{
  "d_model": 512,
  "norm_eps": 1e-05,
  "parallel_block": true,
  "init_std_o": 0.0,
  "init_std_up": 0.02,
  "optimizer": "adamw",
  "lr_mult_qkv": 0.7,
  "beta2": 0.99,
  "decay_shape": "sqrt",
  "final_lr_fraction": 0.1,
  "batch_tokens": 262144
}
MLP neurons of a small language model. Each row is named by its layer, matrix (up: input weights) and neuron, and shows model dimensions 16-111. Each number is 500 + 25 x the weight over its row's rms, rounded and kept within 0 to 999. Numbers have three digits each.
Before each neuron's rows, "fires after" lists the tokens most often just before its 100 highest values on Wikipedia text that the model never trained on.

fires after: " |", "|", " ", " the", " \""
L9.up682:519515496528509535479515488517492534503508510454468450520504478465459467507534476554492527494517540409482507462473516530519493560503523473513513547508532463511507476523504483511506500514501519529530516519524490472504464497532497485502442514490560488481482500532498506513519543462527481479

fires after: " in", "20", "19", " to", " the"
L9.up647:498462499476495508477491487489500498478507502530513514506498540508454442501472475447554520504511550461473502497490455485485479540501446505506472446539514517508525444495521543476469467541502484530474538521470481473480515538533512488517478492492509530531502526525498493477496470482487510473

fires after: " ", "1", "2", "-"
L8.up1900:482477466499489530520507503504468515514512488500484439527512503503521495473526497518476474522523494503476515501519511509484486455501532493534514486500470452483447489544489487570525433533508495484487486516517478495491520545515478486490528504512546530497460512485479540470479518513449490496

fires after: " ", "/", " (", "^{", "s"
L8.up786:498517499497517570545493462500506491474504479475495516461495459501527487465511500492429514488496534494507493506471454518551522528498476557478484460496513519488454453506530492519493514533546512460514514483506534492475489511494474533473497504498492514550505504506490546485475502496511506511

fires after: " |", ";", " ", "0", ".", " Golden"
L8.up831:473465509524514463461503496495497497478434545492546520553535551503494493508484513514546554484553541522472470513514521534492504473492523499547476526462503480500491506494496524521497540489522530483477468531504508509477485494482511463471480464526520560530460504479452468518495482474460488495

fires after: " ", "\""
L8.up1356:501497516457465518463495534521454478526464464518520504469453501514514499514497483530490449502528528506484499482502522489539474493501499495531492486563449470478512527516515502481509520500497549516490495547602551517487439490515468523538480553513485549520489500462488495473523476511469510470

fires after: " ", "mission", " \"", "–"
L9.up1100:519495525479538534475479522480482472536503504492518511507481488475516472517459488524468539493536510509478504492491521490498463479507456512543444490546494494497501559543513492506505458468490537517522470518484469502516440534502497544460483504514502532551511501529470504518460518524461499511

fires after: " |", "20", "18", " ", "19"
L8.up870:498511504539489479532518469502521505500517490475480456520539519460475527497453462510525462494502512511505471547522507514508546463510474520455431546496466545503461564514451503506447514529492505516514535462484536473486434469497516512480447512478535532516483538523468479490514515514481526510

fires after: " ", " the", " early", "|"
L8.up179:468514469498530489514519481519488530503505513507524538475535480506493437504503507493497502458486522477500510508480514511506500479487516480460505514526505490492510586512505531487513527508514445508515543505493520470500491491512478452508474472521530500497484510509519448497465512487529531499

fires after: " ", "–", ".", " |", ",", "-"
L9.up1563:499442471531519484473489513519485518501560507505483510526499497446502442479507511493509499542510544483482490480525474501496481454500497493467532502540508518491523537462504526527467523537472523491500462506547494464431467500520454480479487497512559490472505539466433532519543470483495517469

fires after: "20", "–", "19", "|"
L9.up879:515469480498500531540509434478515504500513478534481492470479534520512464505545524503488529477456474466466464465480485522483523483488499468514492489499508486536494498480494489488494534528489486501545529544510447522492495478496488489509541493534502527508474478499528530497540484462443505523

fires after: " |", ".\n\n", ".", " |\n\n"
L8.up66:481481486509499544487466503459489503460472534513497511484461510499463482499479524473516497496481492506471493475490475490493476499492506481495482539514515525452478503455498532519494497561509481503465492495481469435511510510468472485534456504462485548528470530489488515459522489516483528499

fires after: " the", " a", " The", " ", " an", "The"
L8.up1295:520447504542490471455493459482494529505517486521507477491551502532508499468541532498486518460504500497494498465475509513477549516538466471510496491495474487463447571492471520524493472491475489521555486500494490496516473544463505505501476502542477473457478541493503501525517503485478518482

fires after: " ", ")", "%", " —", ")\n", "\n"
L9.up2006:527470504503477475476510525505481513470493488459513480531515499528475482495524471491529528529524489505458503522465537503502485474511519517486551464513555514505509485510491471471502474473503465480483507513517479504490516482532535464484439522467519524522487492473447456502502477478475513520

fires after: "19", " in", " on", "20"
L9.up1331:510494498542524469502539524495506536481503529480555515532470466473488448545505483519450509489497518473449501480530446486495469508517489474523456547526461499496461437483516520502500488504466506550479520512461477495507465469528501516502530496539514520479470521446478535491497498530476493469

fires after: " |", " ", "0", " a", " was"
L9.up60:475469521535485506466515481520473489455473518504556488524532488530490459495530495484479480511527551529481518464516521478470510493593542521544486503472472503457506495507519505482485443472498520504471516519521494512553505515464488474509451502498463487514460531493490522466494472475507517549

fires after: " ", ".", " |", " |\n"
L8.up393:522434499486463490475502462538512508522542506515486493520490525482499490490549506488544504520490512524504498468508490466475508465539542487513488527496488490496493564453482513511499503536506484466489465505482466453507490525495449476476484479533450516497498518507461487545525468535497512526

fires after: " ", "th", " and"
L9.up1088:475471493509554488455492525486461472534523491472483518480477519493477542465514448523519489494481537498499498525483505514463472532482527490493495481496567505545498490527514520474494495510499507503507496478513482489537474494519458512473490448512475507504511493494475513443486472488526571497

fires after: " |", " \"", ";", "-", ":", " is"
L8.up1240:486515516465481497504506511516520508485449530503518495527481512531486524488516476469512521498555544482447511522510490502485513537536513531458482467503481492530519485475513515532442538496540506495528479479477531491523520578512491486510512517490535524523472526465478497517540485515468481519

fires after: " ", ")", "-", " |"
L8.up1720:516532504478516486514476495499504432501473505493469487498551494496563443495496535435505520484508548530477488510487531520484476514522469499468520461556503535519492480503515465452498491525535502507538538511498531508499493528545502537518533482497496475518538526512498467454488463484480533482

fires after: "19", "20", "18", "17"
L8.up440:508495472464536513469490462473523476467468484506491495477463507472498465582474492472473495469506452459486492505547500508508524474509487424493490494520491504503533493476528504521486488504466497517456501493477429493498507531513470524508517486492471474502510500545530505478501509500460511504

fires after: " ", " a", " (", " =\n\n"
L8.up44:498465516491494482511471494508445509453517443517486473510549517501570471428509494494502515509473464484486497523488505506484528487567485522514504521494502513510479516530497552542547485493527476484483504515501440431526460499499502459492504494542500521459487523469510538467504450432523523496

fires after: " |", ")", " –", "\"", " -"
L9.up837:505439459481525511495490489464511527502489485501531465500531495504495454509472524476544513478500541490446514489540536464489532472506495476471449500553508521459488498515491493481482498512510462520494514478484477536511522482533495559475458520524516513478483502495491470498492488559495516511

fires after: " |", ";"
L9.up1103:518463534522484511497466531448518480495524480504545528542534497473475510492480537527502517549530550472455520485499453464447540525446499489495499486463504497508511511501511488525503530531508449494483540491541501493544529484512509483489442492505485451471510512503435490472464480517493497493

fires after: " the", "==", "-", " The", "The"
L8.up944:500472502535540503491542474496478479502424442484502518481499520488497493466481503482479464478477558495510516478499544534507504537488435516477502530460462494489483512469529527473499515491516520452530499476493475491521507507521489484509483488538470485480529544526496512515516489456479518496

fires after: " the", "The", " The", "'s", " their"
L8.up1333:472470503518524463504522492481495495450466526516499522517530495518500508472494486467470489503527470513554536504490507502524475502461494472500530531466450504510493538469496529483475458509426521498479483542526488505485513545522496516516458433514465491448509541483524520520474515470477492466

fires after: " ", "19"
L8.up543:500509500496486527515450530494511517461448512502457467488523505462507435496472480471532524459518526491523460514453508541473477486486507476467489496524492493504490490485477543473479504530514494515506537582492480485496506517538489467474494484489489495448528481510519530455443501533513478489

fires after: " |", " \"", " ", ":", "|", " ("
L8.up288:510468484473561526515498467505475511453452508498501493486470487494551492490519536499467508535541492553497504459510477507482537494478488501489476482477479478493513510493537512528466496501499501510531533493504477447543508495487559536458491496505489492482519553477498497499528490510450440485

fires after: " the", " The", " A", " My", "|", "The"
L8.up1789:482494531485494443457534466486545513529515490498503494513491493514498524518547515510477497524496501516560503465516462542520494487499509453496539489460456483474505522477505509511515491526490478496501532465484491497468490466527492480502524455491447458481466503475454515500529505478522496506

fires after: ",", "\n", " |", ";", " "
L9.up362:491527464503502513529519514457505492469507479507525491532507498479505429505492518488450494505537488499525510495504522490462528479491531494470514451553503550514473529529500520469527502470475445526523558481484464470489507523455528522512513549509503497512515543513506498479520536455503525449

fires after: " |", " ", ";", ".", " g"
L8.up882:497479532505506488475511447512482530487495526461511526502477529516469520476476488517554539480479523490465468486493482520524485459535536482487473504492535494476502516494485519479511499496496526463473482470504498498543483542462475478515488549501504509499518491490482495489497516479500524522

fires after: "19", "20", " "
L9.up858:487522496487465559513522499521519502510481512511538496469491497457505475505499517518438479503506486452519495461492553536536507492499509485491504490514514481514473531494508494478476499534512462500554558480487480538487538527474532510499510505483534524519475533484518573449496479528501508497

fires after: "19", "|", "18", " by", "20", "\n"
L8.up1918:484506477470510510517517507525486462484537464506465440486511495521506465522537491522500489480508505503513515498461482479520481499467519494436502461522470516539467493512504506479446504514499477525543492552509495471512478521513519489511471499475509520534471500476499538516554501504492486535

fires after: " |", "0", "1", " Top"
L8.up679:508440490512508520486495494506500556471510494474500493519457511510479502498490488503514551454488453496496501462527523520499513465504504512539521478440535481485509495566529512530498547471521472450489469480527487506489521511489516499505484460564480509502505462504479446556480499472466504477

fires after: "19", "20", " "
L9.up1196:480505521473516536483468485515505497521470533534522525486476528485496529543473474477503513478508536514489504515470496473485496474498478505485495540476428478446496503498489513480516508517484482489474541511542510461469477503533483471541469487556478464470446493482491520512499481468508516516

fires after: " ", " (", ","
L9.up1742:516446476508503455524442495544424473519518461501527472548554524503558449496514513434501473495533483480501540495475512486537518513520506481523519518488493504505488465505495498487518464479478492496510492537483492483553504487526505498471473493498492503486505529518452539489503470467507496546

fires after: " ", "0", "2", " |", "10", "3"
L8.up791:499499527472493534534505508494459484492465520485496472499506491480590443490495542514505511485504510504502467468532483520543519469521516524468442495510500514509451508494496516483475495499536478492483525496468476505505532519501465516514487486583531484523530510451505518480471491476479510477

fires after: " "
L9.up851:505482498489474504446503481496477443509502485494499519528518494486507445478489483485521454487515555475510497512488501512502486544489475490526525546499500498522486493493503512509505500472478519530464492509477516529515496520522476510506457492503489517504465473471468491505520518510480523479

fires after: "19", "18", "20"
L9.up77:490498484486526506461472490469518536516494481502497510501489526505476508511509530515516475501502491511493478502489495519544535496523458495493528464485481497496527473536472491541471534529463528542552584534486486483491515532473475504540517524483492522507475439541505495448497507534525585521

fires after: " |", ";", "-"
L9.up337:501529539510479507512495451449543559491523447479534513509463508460511471453484525456486502514518455460524511489539450498524499496485547497493512502492525434518512456550497529502527494502475498510489514495516551505525495477412526466486526485489512550486490505475530496519463474482534518492

fires after: " ", "+", "20", " |", ",", "|"
L8.up349:523497451473491516481539468493492481481540459495491425511495519470462466475492484479485508432537515452493487435503562536508494460466515506542497508481534498447472532535484478513510508463505499486513521526491514467489471516472512490532479538483497488510537480474493478514499482450518543477

fires after: " |", "0", "\n", ",", " "
L8.up274:503491498529487517508478472520504548485496496529475543491470503540491434488525503499547558507498496506452506539473519508501504497512488472488519516531512473485515475481488503461473536457483498530506498501560521479498497542481518496477477445523546498501464480496464516482506482454447505501

fires after: " |", " ", "8", "1", " a", "4"
L8.up747:504443475489512511502463508541478468476478516493481486515543472514524494487499499465472536484509560523465484458517550485500481539480492492471521493485497502483473492531518480465495467480509436505473514526484455510523505487502487521494470497519490453502483485473488532496460513478476532481

fires after: " in", ",", " of", "19", "20", "18"
L8.up610:485520483450513532516495460501475497503489517447421480488527509524504478504452441472501527512522481535503493488487490481531541472547506469499450474525506492504522516511485490476516473505522498500514523511488494491494509498459518501518525436530474473462508501505519494496473499494493493478

fires after: " ", "–", "-"
L8.up1089:484528483504533534500478491470532462522464503494472497513487580493474516494489504467519485542530484490485495512533497506487483489512487489536494472515519503506520520495508533517526495499519466497536534508503450450488521543519469445492475551511488428478500484447485541495556489482485479463

fires after: " the", "19", " "
L9.up99:481506522497534477478511452517441511454486516485481525492524483518488505496519501497485514523513471495507507537452500511510459482526450510465490466503487470508476455527520571522455458497502451532480512554513456466469464508533514481508502506519504481479477493479470512471522476537457552493

fires after: " a", " the", " an", ",", " and", " is"
L9.up111:497504474524525486509511485521515493483529471516512477520550508471528516503543532481497525471518510516503521470481498521562523512543487547522528505513464506466474510511505530502486510541484443501529498522486467456479520530474486534536454489549507486467521558485462537506503515449467478480

fires after: " ", " (", "–", " Act"
L8.up852:475489488482505566527501506472495489520519531513519535525483498514499473481479520458477487527477484529487495516469490484480476474543510499491529437473477525512513507507493475569529522559512465494493526488515486506511458537514518476462476510512528507509495547504454530497491465472495487466

fires after: " |", "\n", " ", ";"
L8.up1561:521478537498487469500454538533517454447540496525542513522492476560482450470506482514528516520537518539446504469498487462480558516508538529479501527486511514525500467479489515483460493507481476529514503522510511513562502568485531530493506498451527520509529531485489483453498492502493507510

fires after: " |", "20", " "
L8.up922:504536491503518491504494495511490515479548483510479513505472505511529488526479518482508462497519516454499499512509495508523518488508523521514454467498468480484468545495479495528443495534517478516521468487521516509451464511449461485487465517524507503496508432535472539469470530470462495511

fires after: " |", " ", ";", ":"
L8.up1715:480482494505530478467520514474518493500519450519528496541483473498464495470486521526490522524512523501480525516525493468459492501496529496478501481503493525477497489527514492543480557545506473474508503475515504527463474538512472507500501573526509504511447519526478525551495497545495490503

fires after: " the", " "
L8.up1070:494509483540531488499487482481474496491522479508477452497548516523510463484469495510540495487508492513469493526501534510495549532494480494470456482494517483463516547476465503474539493514506510527538476488477506508492523492471483468456449492514500500455471541481486523505523545433497518479

fires after: "4", "5", "3", "11", " —", "2"
L8.up723:476508442494539567520537477507510503522431546471491468497464536474544514565475482495477469528455477497483509520529482496501481500471466476527434488492490452495526472513504457486534504538497496514478546533501481506464507502511548479501538486539509448505505474459561497551481465514503489487

fires after: " |", ";", " "
L8.up1809:518459500537504463527477491514494505518509512478533530513542550479520490489469510466512531491517493515507479497536522500499485466491478540519483509453485481501505545464467513487477498461524494483453495474527507541541501509468446504517486479542510500487477539494505514490498499465529478473

fires after: " the", ";", " ", " The", " |", "."
L8.up1843:522489475489521475494492516497486486520502466494485507517520538496527525515450502500537549502501551486500471518488517538522476482471485524481472455530484517485481536497474519447534451454461467492550498450523529518518512485495512467485477448494542501495540478493479513471496467490531532462

fires after: "19", "20", "18", "17"
L9.up1579:483540495500496561516511487540461482502506458486483470523516541494523488530499491453480518514484505478512529488477473552540490467463485474433474491517507450477487501462453527509510501492527504481504517499508513456488496501501531477511467432492517530537488537429508481543512492517494490514

fires after: " ", "3"
L9.up475:507479496547491499494463528510518461464517477495501491477555471523531474532523509457499500510516485554459534497517534500504514532503452490497528509511524533508472505472506471502493504549506441483497513492524508500507486521487488509524457519507495500543501503528519502542526482496479523468

fires after: " the", " a", "'s", "18", "19", " his"
L9.up1135:480470499497499515479507485512466508499535484512480466477518466522547511514543511455535470520524428483512489509508501510496511493546508495525471543546465487511519538472559492510507488522493493498469513477507499500503492533476468468477475459509479512480476539503511509525456515471482496518

fires after: " ", "3", "4"
L9.up1804:476471489552493536528515474506482468518534503480453476514516481498562509472528512495497469484502480465496507541454513522458519515500493517516490528516508508533494535507480494495529481512482520537525521510525484500491513485500452511489448467530488513511532524500482527455504493510506505499

fires after: " —", "0", "1", " the", "2"
L8.up1215:490492497483534492474472463510499464501460489479408453506521489496507481472513487491488475471468488517501516466527512521500489493479501537469512444516455503530489501524515494465475470530488415520542548503495460500476487525531484527507524459526483481484499502513520478513493476470456499465

fires after: ".", " and", " |", " .", "with"
L8.up646:488470505516517526470516480449531470502499478487494517533485491489548503462495522492494523475527475523492492510530514488532543435516516463490480513492498488528467539497458477487530517441532510499458508459471540495489493447469461504510481520531481520510472495483509515513462534476531513518

fires after: " the", "20", "19", " The"
L8.up550:485486484537521466515489488498481543463523484506477529490522473539502488533556468520491507523479472485492443487520486506522531500487489542497520528492471504517469529476498497492454497489488483501482484514516478497504480470458482513485444497478492504441539501523476498528523518455490490504

fires after: " |", ",", " (", " "
L8.up363:517501489490534532491484471495534473460476512520458491541516488452459457459506481496483514499525499466528495475534502508462519500495466525481499484513520489523450520494485539529468507530488449495551537522506500506498490477485522522514511515507506505493499545516501518522522509460478473479

fires after: " ", " |", "2", "6", "0"
L9.up963:498493524495477516528512494537528543500526496481525497456521467478496480457518502533556501489501477490546536526536484532515521512501496530513529522481490477507462525510511486484479523482542497499486483508553490497479484528470516464524513486525488537490469461528563497545510506530513500453

fires after: " |", " ", ")", "0"
L9.up51:489433464539479503526445504499509474532468507495549492492519522458485505513477485514468495508495491500456515485544539485480530527495474515530460473485493519471485541519507493498513536510472447513487506483511546514545507527486517522497439525492512540539483506543460496528498470490508517485

fires after: "20", "–", "19"
L8.up110:469517496490472522514503496530539518505483507464465516495494539506531529490512509507536494516499490495507468509471490493493520454524494507501486438520431467493466543529492503483504487486478512571493481499547480552496503532495471485469490487484493519463489473514515542475501525494457550500

fires after: " the", " The"
L8.up1593:458498459492486477458539489500479487478473490509484472510553511528480518528507489465509493525508522487525508504468477502478515505518469426486500454492470537512508500515550502491465492505542480494501523546493506478495549537472545515553523446508458537496540523483526533481507549453479491468

fires after: " ", " National"
L8.up214:495475469506534501531477508459457522476482482515478484467496499494482497513536482542482442505485489535489532455459465518468503491486469508498452479457532536530495484505509488506494523537446481526516490483514468512501535482504470539464502492526485503522495490530459518467479511470446489495

fires after: " ", " |", "0", ";"
L9.up468:538464506527516505541536461515497534518491508498523475447502529467539527499506513474554537516511453466510522490540500480500511467532519496490499535454507489454521496493505534526502527456471469519509516531498523475528508498456507529512455500498501455480494532528476492509534512484514488484

fires after: " ", " to", " had", " who"
L9.up945:496488494544537496492460552511488489482481543512505497489491499458514531481504504522477453500484486466483515516511511522474509502524509512477471491517503475525480534503513521536535485493448527534505529468520475491529472482507478485470504466486475528527483506509490529489520487488472583547

fires after: " ", " the", " a", " their"
L8.up432:515487534510514514487501476474468513512521490541520497502543460472538461469513512534522532492509486515476494521525460515460497501538478487485462492475479512465472516517486524550519547531520507457555495513524468467562467479552494469493458525494445512486497521532498505459473501545521512502

fires after: " ", " |", "–"
L9.up1867:527465490484500502494474477467462482485538490483462489493499508484515511525526487493505529506474494495433528477467508479472488516484463468500469514551518541478481487472475488490524465525501490510471499505468479456475515502537475493491494488515490481510526506524424519491512496508492505509

fires after: " the", " ", " The", " early", "The"
L8.up242:508517517476537485485534498490519520505502512488450533476483481559470513459486509512513517504519520521502524479507478512515529509548497473529511534494461523459473494512529513503481514506477487526548472549503476486531512513496523485504472487534477485448498522520484536482512486464494532515

fires after: "19", "20", " British"
L8.up537:509532502474540501461467511516502499453526520497456517457526488517458446476487488500475515483493464478483499520493492470520472496486512481451467486493540532529544505516476506475530549532518453493487524524465495475466510477504542519504507477479456484499495494484505491489512471476526527505

fires after: "19", " ", "18", "20"
L9.up1426:492476519499448472476506481537474513457475517498526540493456519431512484571503448530500485543452512524496498495503488490485510454518453540474450524522461473511476486533515537527484482546501473499524457501474499472472464534524536472529509505503528526480506530492477520488498454509482481527

fires after: " ", "–"
L9.up419:462464467577562505507480432495499489524510484508489485513525506467516508507535472489510496526473498518514485456492498476449481476518462500501445490457480507478480487517498538500475479510498531525522498493561496519494513495468511508513562511513516524473477528492499510526552499508460490472

fires after: ",", ":", " and", " |", ")"
L8.up1681:504491520476504520449512515479550501494487510466538479516486488494510478509478526439507529481514497473442546523544507491468475505513484494484472499451498482498504487464514508496476498464473515508498554460518489517487503529492526494550492482499513530485478529483492493465524507490504484496

fires after: "19", "|", "20", " ", " early"
L8.up637:508523499488508485487506476516517483494508498505450446498455506491495466530508488444500494480446469509447487481502521528533516512517469481469522507548492501504498498530474491484514482521482489529490506533531512484526497468466495484512479472493541510477470464494488498471494472454483525526

fires after: "0", "1", "00", "2", "4", " none"
L8.up1441:498458484492513535485497525493523529489477500485514471548499496508546483509500521478485540529491516557458487497545464495472455463525476495521478492465519482442506500490450466530469509502515480461485507508541483482485504527497538491548517493554490502488485467460513491542488493507486529496

fires after: " the", ".", " his", "–", "19"
L8.up1979:501518465489501495535502486480494488518443461463448492477521498483539477526550525485519519475518492497548529480496570491493505468491496479505453482531484508505508496480536512486512514469503512517540544527522431497518526519517471509509510445521486481496511509491485497488506485461508487452

fires after: "20", "19", "18", " "
L9.up1864:519486435493490521502477515505438477523487483492514493534451516427498497559512519521524479535520515526525502452520493518505527480515503484530521475466459458526532516540490526500503500554495488526552467528494474513519512488495503514460555501496567483509507483498490523486472471477502501501

fires after: "19", "20", "18"
L8.up385:506456495473511494482489525507532499487465469456494522513487487513483487517505502490536507491493453497477517476532496538503513447499492495471509525540511495501501505516528528536515473504504465509492510547501486468457486540512490527547525500497477504502517460468494506514520482527548505488

fires after: " ", " |", ";"
L8.up1769:485454509476536481531468516488499538464492504496463470524546570473506481491478499509472531507519506515497518463505539518542514482489509460460497510512488514478489533491460518510486465471490482442485523458496456491524533491473483483518482548515521499496486547516480511496476508510468481511

fires after: ",", " |", " an", " a", ";", ":"
L8.up1045:517453512571516520469480463449479557504513474552531486501454504539503572509465491483498521498484476476470496477520494495509501478521476490531521532483521487465530492530508519559501538464486515462556465527503514516519481533509548521515445516461510461519537504501481505526509493522543484513

fires after: " |", " —", "1", "2", "6", "3"
L8.up451:467504530499504469453480463461524540501461492483483516514493477533496516546510466526475530457487476506466515515547520478501520500464503499512506493522500477472510554527487522481512519502501463501522519510486525509482508501481498517516496483507477477506455509484489506529488515461502491462

fires after: "\n", ".", "|", ".\n\n", "'\n", " the"
L8.up1232:490512549528529495483478526496525495465450480523459470496500476485477454521564511517503439491533497489494499454499521458506516456469506505434507483555485471523528506484540500467503473473508469537514504494515529448512505490519466493515482489501482474484534515475514509482539513483513480525

fires after: " |", " ", "Track", "-", "3", " |\n"
L8.up607:526505491525497482526495495456454508521479489512527454496489508470559479510533479527497542528519473456448508489485501495489507473506477484486481503548489512485473519496469530535461488508503494466534511489486465463513508533515489493469476470481536510502469496490535500496474480504488535542

fires after: "20", " a", "19", " the", " of"
L8.up333:495511466528502473502536518519469502489549459513471517519536536474480443510527559459543523489499444498525475511523508488490501517538469481532478520505434508513504509473470524510489462523472449492510476525515493470508463520458504450485490508515518466484456515477490568521477472447514528483

fires after: " the", "==", "19"
L8.up731:496484491523560477489528513509497497502491512480501482476511473517527504484509508473483484517499475509541504465513464481538558520467476488491523486497450492461506502476523499479453473509491484506524534506468458521477463521487492488530518506512491466467513552463508490489504518472483518507

fires after: " ", ",", " |"
L9.up900:517465511487493518557493475455462447479488458477484464505532490473505480538504506473494515473475516516495462460503544452464472517498489516464472475527521548483495506554469492536510473512476488487538514502568488512531485530507525531471459525480515529537540543516487517508489508499472529499

fires after: " |", " ", ";", ","
L8.up813:519451565495486455471485490466512503499476499522524517512518504521455483480476540450490547495498540512477528468480502477459500475507530516441488469522497543526523504495493503502513526467466467468518505431455517498493508526472477517494483545493553546538498520481477458476502494506475498497

fires after: " ", "|"
L9.up801:498532504523498469494446509525468506490510491490516510488510509487517504469446480463522463488467542563483490512475483567515447517493531514450481470524470520489495508498472463493495483471487494532508506540557507519499496514501491463516484502532449500495544472505514489495538484496473547522

fires after: " ", " |", "0", " —", " Private", "1"
L8.up1378:465467485464523480503489507490500474453460447513479498531478464481493539480483481518503475501547503519460501539545544486484535495485475532473490511492518510528486502530526506486456518472498496466534509468516462509480496555492469526496473535480514537555456505513494516487495476467499519520

fires after: " ", " +", "–", "1"
L9.up333:493460466521538516470515471505486496521485503510479482494531548466526518498495505527497497490518483484518469446478594505507513472509467480549481451500520488534485477551521503507528441497487473482495469489473520455520460514494482513467509517477475448527476499486478495506548485509473491473

fires after: "19", "20", "15", " third", " C"
L9.up151:486484490484453511472493494502518512492471477443530511493486520506514497526477509485489482474496436461523541486469457485523508459500498537469545484495481507460539507566472474488473466489508520500511481461490471506453520474510513504543505473444485518505518435498520542520494497509484539508

fires after: " ", " $", "–"
L9.up1602:501492522532483552542499494554491533505488440494495496484459491496489503519495511518519482466482514509510468512499495495458519443528538532494464502508459453497471493504493501519487537480501497482509484509500513451505477478500501521506452493528486524527495493502482529514545503494477540470

fires after: " ", " (", "|"
L9.up1348:512544489504475505472502495497487475483470482449476501476510467509475431541484488533511484516510505490527480454502539545528519561495469489473498486500527521460525500498497490484538493445467503493489514470449485471491529489534482528514454494568487503521465507515553482494519513526488479507